Part of a small language model's weights.
Architecture: tied embeddings, normalized queries and keys.
MLP neurons of a small language model. Each row is named by its layer, matrix (gate and up: input weights; down: output weights) and neuron, and shows model dimensions 16-111. Each number is 50 + 10 x the weight over its row's rms, rounded and kept within 0 to 99. A neuron's up and down rows have the sign that makes its largest values positive.
After each neuron's rows, "fires on" lists the tokens most often at its 100 highest values on Wikipedia text that the model never trained on.

L7.gate76:57 45 44 49 42 39 60 38 42 53 62 60 42 54 64 61 45 49 70 58 48 53 44 60 34 62 55 38 38 57 38 58 72 42 48 49 48 47 35 52 58 54 29 60 38 25 42 48 46 52 56 52 54 45 55 52 65 54 52 45 48 57 46 36 67 57 58 43 38 56 35 52 64 56 44 49 57 29 62 60 46 38 47 60 52 64 56 50 42 40 49 44 51 34 50 46
L7.up76:49 37 30 41 67 47 62 61 62 56 46 57 31 56 38 31 49 49 53 62 44 51 32 57 46 44 47 48 33 51 64 62 48 51 54 50 65 47 48 48 36 48 33 50 55 38 49 32 41 57 60 46 27 44 66 50 32 40 49 61 57 64 47 50 61 49 42 43 48 28 47 52 41 53 40 72 64 59 41 49 60 31 36 51 45 44 46 57 48 56 60 40 60 42 64 60
L7.down76:49 50 64 54 62 53 49 38 49 29 50 37 74 55 37 49 55 52 60 51 40 46 59 35 59 32 53 70 53 41 40 53 64 53 51 52 34 52 63 55 52 48 43 46 41 47 25 51 51 50 44 51 45 45 39 46 50 59 39 50 54 46 54 58 50 41 41 51 38 75 65 50 50 58 38 49 33 50 56 49 41 65 39 27 50 41 49 33 62 51 62 51 41 36 50 47
fires on: "ed", "est", "istant", " as", "ish", "iding"

L8.gate193:54 42 52 57 33 50 53 49 40 61 45 54 58 46 56 63 73 51 54 44 47 46 41 54 46 69 47 33 65 33 43 42 45 42 60 56 64 61 56 53 53 50 59 41 38 36 64 61 41 51 54 41 63 39 46 65 55 48 52 44 29 54 64 40 54 55 36 39 43 62 30 50 34 52 51 32 56 47 49 66 51 42 36 49 42 55 47 48 41 54 58 30 36 45 51 58
L8.up193:59 44 47 28 44 33 58 59 51 48 66 74 34 48 48 47 47 27 64 48 46 60 43 42 51 60 58 39 13 61 49 29 56 54 50 56 50 55 44 40 28 34 48 56 50 38 63 61 59 64 55 52 36 54 33 51 59 41 46 54 60 60 44 66 46 42 60 54 47 58 26 33 44 27 49 51 55 39 40 48 65 35 41 50 54 58 50 67 47 51 57 51 51 49 57 60
L8.down193:57 45 61 71 58 50 46 38 53 39 54 51 69 54 42 51 38 38 56 50 45 52 40 49 44 45 48 41 34 48 41 31 68 40 55 58 55 57 58 40 32 47 55 57 58 47 38 39 50 52 41 52 55 42 44 32 56 52 56 60 30 52 48 39 60 49 41 42 61 45 34 49 54 63 50 59 71 43 49 50 63 34 47 39 55 53 45 43 48 44 70 43 49 43 56 46
fires on: " as", " of"

L14.gate293:56 56 52 33 37 54 61 48 32 54 49 48 59 50 49 43 26 62 53 40 47 48 48 45 50 33 46 46 60 48 44 53 67 44 34 48 54 53 38 50 58 66 33 50 35 38 55 45 55 30 47 56 53 47 52 69 58 36 68 47 43 36 66 19 65 54 49 58 37 46 52 49 45 40 48 47 46 47 47 51 66 56 37 50 41 46 58 51 59 69 55 60 48 51 44 51
L14.up293:74 72 54 35 51 38 47 57 61 50 48 57 38 56 45 39 68 34 44 57 55 55 43 66 40 50 60 45 49 38 34 57 70 57 58 45 47 54 45 56 49 52 65 34 42 38 35 55 63 51 35 47 50 42 52 55 42 59 45 54 30 52 51 34 51 52 57 32 57 35 44 47 43 35 62 43 70 61 77 39 68 44 52 58 59 54 68 63 46 42 50 44 54 68 44 52
L14.down293:72 30 66 61 40 48 34 51 48 54 52 42 40 62 51 59 48 49 62 57 46 42 55 42 68 54 43 44 61 51 57 33 52 55 45 54 42 25 40 52 54 50 45 50 52 49 57 51 49 38 54 36 59 47 44 54 56 39 67 66 47 39 35 66 53 51 65 60 44 45 51 63 35 63 40 56 57 70 42 39 50 61 39 53 45 48 61 38 55 51 55 57 59 17 65 52
fires on: " T", " —", "d", "r", " 0", " pr"

L4.gate266:65 39 52 64 49 36 41 53 41 32 61 60 47 40 59 59 52 39 51 54 51 57 48 43 67 53 47 39 33 51 49 54 57 61 46 50 59 53 73 36 55 42 55 69 55 56 48 53 45 60 57 51 49 74 62 49 55 43 65 56 40 55 48 49 44 50 54 46 70 63 46 56 50 58 47 44 51 42 42 34 58 45 46 51 62 52 66 58 44 47 60 48 46 40 64 50
L4.up266:43 43 40 55 70 71 68 38 44 52 48 48 48 38 40 59 48 34 55 59 58 46 53 55 64 45 56 49 60 51 46 56 40 65 43 39 41 61 56 34 50 36 74 58 43 41 51 54 56 55 56 36 40 35 76 61 47 46 63 60 42 36 48 56 52 64 47 49 54 58 44 46 50 26 50 56 41 43 43 63 43 70 38 38 62 56 43 49 47 45 40 69 45 59 60 54
L4.down266:58 58 62 52 43 41 77 50 51 54 56 61 54 68 50 68 49 43 53 46 44 43 59 33 66 55 56 46 46 36 60 58 32 41 48 59 64 51 66 33 43 53 34 47 39 38 31 45 61 59 58 59 36 67 61 37 54 45 64 57 49 49 50 48 34 32 45 48 55 51 58 46 53 44 40 39 45 42 58 47 40 58 51 54 40 54 54 43 61 46 62 51 46 67 53 59
fires on: " hold", " present", " own", " found", " represented", " perform"

L5.gate194:59 58 38 48 41 55 59 63 39 49 57 44 54 60 63 66 45 41 42 44 57 61 44 53 55 37 65 51 59 49 48 59 31 63 45 54 51 46 44 31 56 59 50 47 50 46 75 36 46 45 64 38 51 64 46 55 72 54 46 37 43 35 51 68 53 47 48 46 42 55 34 56 62 64 32 52 49 24 51 80 39 61 57 58 50 49 39 60 54 43 54 51 49 45 49 44
L5.up194:61 53 57 26 40 49 56 55 57 55 54 53 60 47 62 54 49 66 78 53 41 43 43 53 61 45 59 48 60 48 60 55 63 53 51 49 42 56 51 32 59 43 50 33 63 66 49 41 40 49 49 47 65 48 63 51 52 44 48 38 40 52 45 56 63 41 53 47 38 57 52 47 55 46 43 35 50 35 38 58 36 42 31 67 45 51 34 62 43 56 47 51 34 48 46 45
L5.down194:75 41 57 49 53 54 64 56 46 62 62 42 69 59 43 56 39 56 70 50 54 35 59 19 50 60 43 44 44 31 51 51 62 59 59 61 48 55 54 41 52 39 44 44 52 62 50 41 50 54 38 57 43 37 73 52 52 43 56 53 46 57 43 56 42 55 57 56 39 45 40 46 48 44 50 33 45 45 42 62 56 45 45 65 36 48 28 41 44 58 61 58 39 38 43 35
fires on: " se", " Se", " rank", " UTC", " chang"

L4.gate29:45 56 44 63 48 73 54 51 49 55 65 68 61 58 71 57 61 56 51 52 68 54 64 64 58 74 54 37 60 58 37 44 36 59 46 61 49 54 47 54 75 50 64 40 45 29 60 41 31 58 49 47 55 64 57 52 63 55 35 32 55 61 51 33 40 49 47 73 42 54 55 48 55 51 64 53 53 46 44 52 70 55 64 65 69 51 64 62 41 68 36 49 60 30 39 43
L4.up29:51 53 72 55 30 76 48 54 50 48 49 54 56 64 67 47 58 63 68 57 52 45 55 74 52 65 42 34 38 61 47 48 48 60 40 70 52 60 48 70 68 52 56 37 33 44 46 42 25 48 55 64 47 61 51 40 58 56 43 35 64 61 46 52 50 48 52 51 44 56 61 58 40 63 49 57 45 46 55 45 49 53 59 53 64 41 52 57 49 55 51 46 42 31 53 53
L4.down29:60 44 54 53 53 40 41 51 55 46 52 41 40 38 41 42 41 49 45 48 43 53 41 49 45 40 59 49 41 40 44 44 53 51 62 32 48 54 48 45 41 37 40 61 48 62 32 63 64 46 56 62 40 37 50 51 39 41 55 56 58 37 50 50 54 52 49 29 55 46 47 37 52 36 41 49 55 56 41 34 47 53 54 44 42 40 48 40 60 28 53 49 44 72 61 53
fires on: " States", " Republic", "eh", " south", " north", " Valley"

L11.gate223:54 53 70 36 52 48 61 44 37 29 52 69 66 60 43 49 50 55 45 49 53 46 42 37 46 30 57 59 39 44 42 34 68 58 46 48 50 59 27 60 68 45 45 51 51 44 39 45 58 46 49 45 44 45 36 59 58 45 52 53 51 43 51 43 49 50 49 54 27 50 62 41 44 36 44 42 68 44 57 51 35 72 52 59 39 57 49 49 53 59 50 53 40 50 39 48
L11.up223:58 51 43 48 63 41 33 44 53 60 61 44 49 48 58 53 38 28 59 50 40 45 49 47 30 49 55 48 53 61 23 52 60 51 73 54 50 47 50 56 37 46 56 60 36 41 41 56 74 32 51 50 63 42 37 76 60 46 33 62 39 44 54 56 41 53 52 54 48 58 46 42 60 33 52 33 45 48 48 54 59 48 53 64 38 49 54 59 60 41 50 67 59 56 46 45
L11.down223:58 33 62 34 59 60 49 45 43 63 57 65 58 59 53 59 63 38 49 51 61 51 45 57 41 39 50 42 61 37 40 41 39 41 58 54 49 48 41 44 39 37 61 62 49 39 45 50 55 39 45 60 52 31 48 52 55 45 55 68 49 30 47 50 74 47 46 58 50 50 67 66 47 44 54 61 32 53 63 56 49 47 60 39 49 64 39 50 56 67 40 51 70 51 52 65
fires on: "r", "h", "d", " —", " |", "s"

L4.gate143:60 57 57 44 44 43 54 52 25 66 46 54 56 44 60 56 70 43 53 38 39 69 67 62 71 53 75 56 28 63 47 65 43 39 44 65 62 39 51 54 43 38 56 36 53 51 53 54 33 41 58 54 51 53 61 54 65 44 57 34 48 42 51 61 65 48 49 63 60 42 47 38 42 66 35 62 54 36 65 41 52 58 49 41 49 45 53 22 60 46 60 54 47 56 51 36
L4.up143:52 50 51 48 47 34 33 51 48 45 32 65 56 43 43 38 45 42 55 46 42 70 46 46 40 43 67 43 40 53 54 47 42 55 65 63 53 47 58 56 51 63 46 56 54 34 45 57 62 56 40 46 49 62 44 51 54 49 52 43 62 43 56 46 39 49 36 50 39 52 63 57 55 56 49 42 56 64 46 41 59 48 43 55 53 45 67 66 44 54 60 54 49 54 37 43
L4.down143:38 46 56 63 53 59 56 45 55 50 59 46 45 43 45 45 43 47 62 47 67 53 42 31 42 44 49 50 45 35 62 35 51 51 48 36 63 42 52 40 42 71 53 59 59 49 50 48 25 45 49 58 49 61 50 54 50 45 51 50 39 44 35 65 52 38 50 41 47 65 63 43 44 48 45 43 51 55 38 59 49 53 47 33 59 39 63 52 45 43 59 39 43 48 48 35
fires on: "7", " form", " top", " number", "lection"

L2.gate200:46 54 56 55 54 44 54 55 52 48 53 58 54 45 49 50 54 49 57 52 54 51 37 42 49 61 56 71 50 46 61 70 75 66 57 34 45 54 38 39 48 45 52 57 53 50 48 55 57 52 54 49 39 57 49 44 65 50 40 56 36 57 28 47 44 48 59 43 46 34 42 54 59 41 48 48 31 40 61 39 49 50 59 38 48 58 60 54 40 50 51 38 44 66 75 69
L2.up200:59 36 72 55 54 55 42 47 62 48 50 66 73 34 51 76 50 51 68 44 56 51 56 48 50 41 55 46 55 54 39 63 49 61 55 40 33 53 43 37 70 53 59 59 61 38 37 40 48 65 48 72 36 75 34 54 63 39 45 54 42 63 45 51 44 51 37 46 52 63 50 54 55 54 55 39 40 43 40 49 44 54 38 31 40 64 49 63 36 58 54 47 45 50 62 47
L2.down200:54 40 64 56 44 58 69 49 38 61 74 61 43 62 27 63 40 46 75 50 74 45 62 53 49 55 50 35 41 60 57 42 53 52 52 61 60 52 67 36 49 48 56 65 52 41 28 54 34 74 39 66 39 46 41 32 51 46 54 54 42 50 46 52 29 46 59 23 53 54 41 46 47 37 50 63 35 53 50 50 66 68 38 52 63 54 64 58 58 58 50 49 48 60 65 58
fires on: " present", " found", " find", "History", " record", "present"

L4.gate240:47 67 65 38 40 69 67 38 47 55 65 72 57 40 46 50 52 33 50 51 65 52 36 61 59 51 35 72 50 39 46 53 41 36 46 55 57 51 43 59 44 57 48 53 49 43 53 43 50 45 56 56 52 68 60 44 41 49 48 52 55 53 50 46 58 52 51 42 38 52 34 52 56 52 37 56 40 39 47 76 34 68 39 38 40 34 36 48 49 35 40 45 28 43 40 45
L4.up240:42 63 67 32 33 58 56 32 53 58 57 52 67 41 50 49 55 44 50 47 61 46 33 56 65 44 47 59 47 38 62 58 53 40 32 54 47 51 43 66 51 49 50 63 57 51 49 43 44 57 50 56 56 60 70 37 32 48 48 51 48 56 47 45 46 62 48 35 42 55 36 52 58 52 53 59 42 45 37 66 30 55 47 55 42 35 45 49 46 59 49 40 52 46 35 49
L4.down240:50 48 57 40 48 53 51 60 39 50 59 48 29 45 42 53 39 47 63 50 55 47 58 52 65 62 63 52 35 54 36 47 48 43 50 52 21 42 50 62 46 36 67 56 55 68 28 63 43 41 40 72 34 43 54 48 50 50 54 42 58 49 59 54 29 39 68 38 42 55 58 63 48 48 57 56 53 56 40 31 66 49 64 58 58 50 47 37 48 39 44 54 41 51 37 45
fires on: " se", " Ch", " Se", " gave"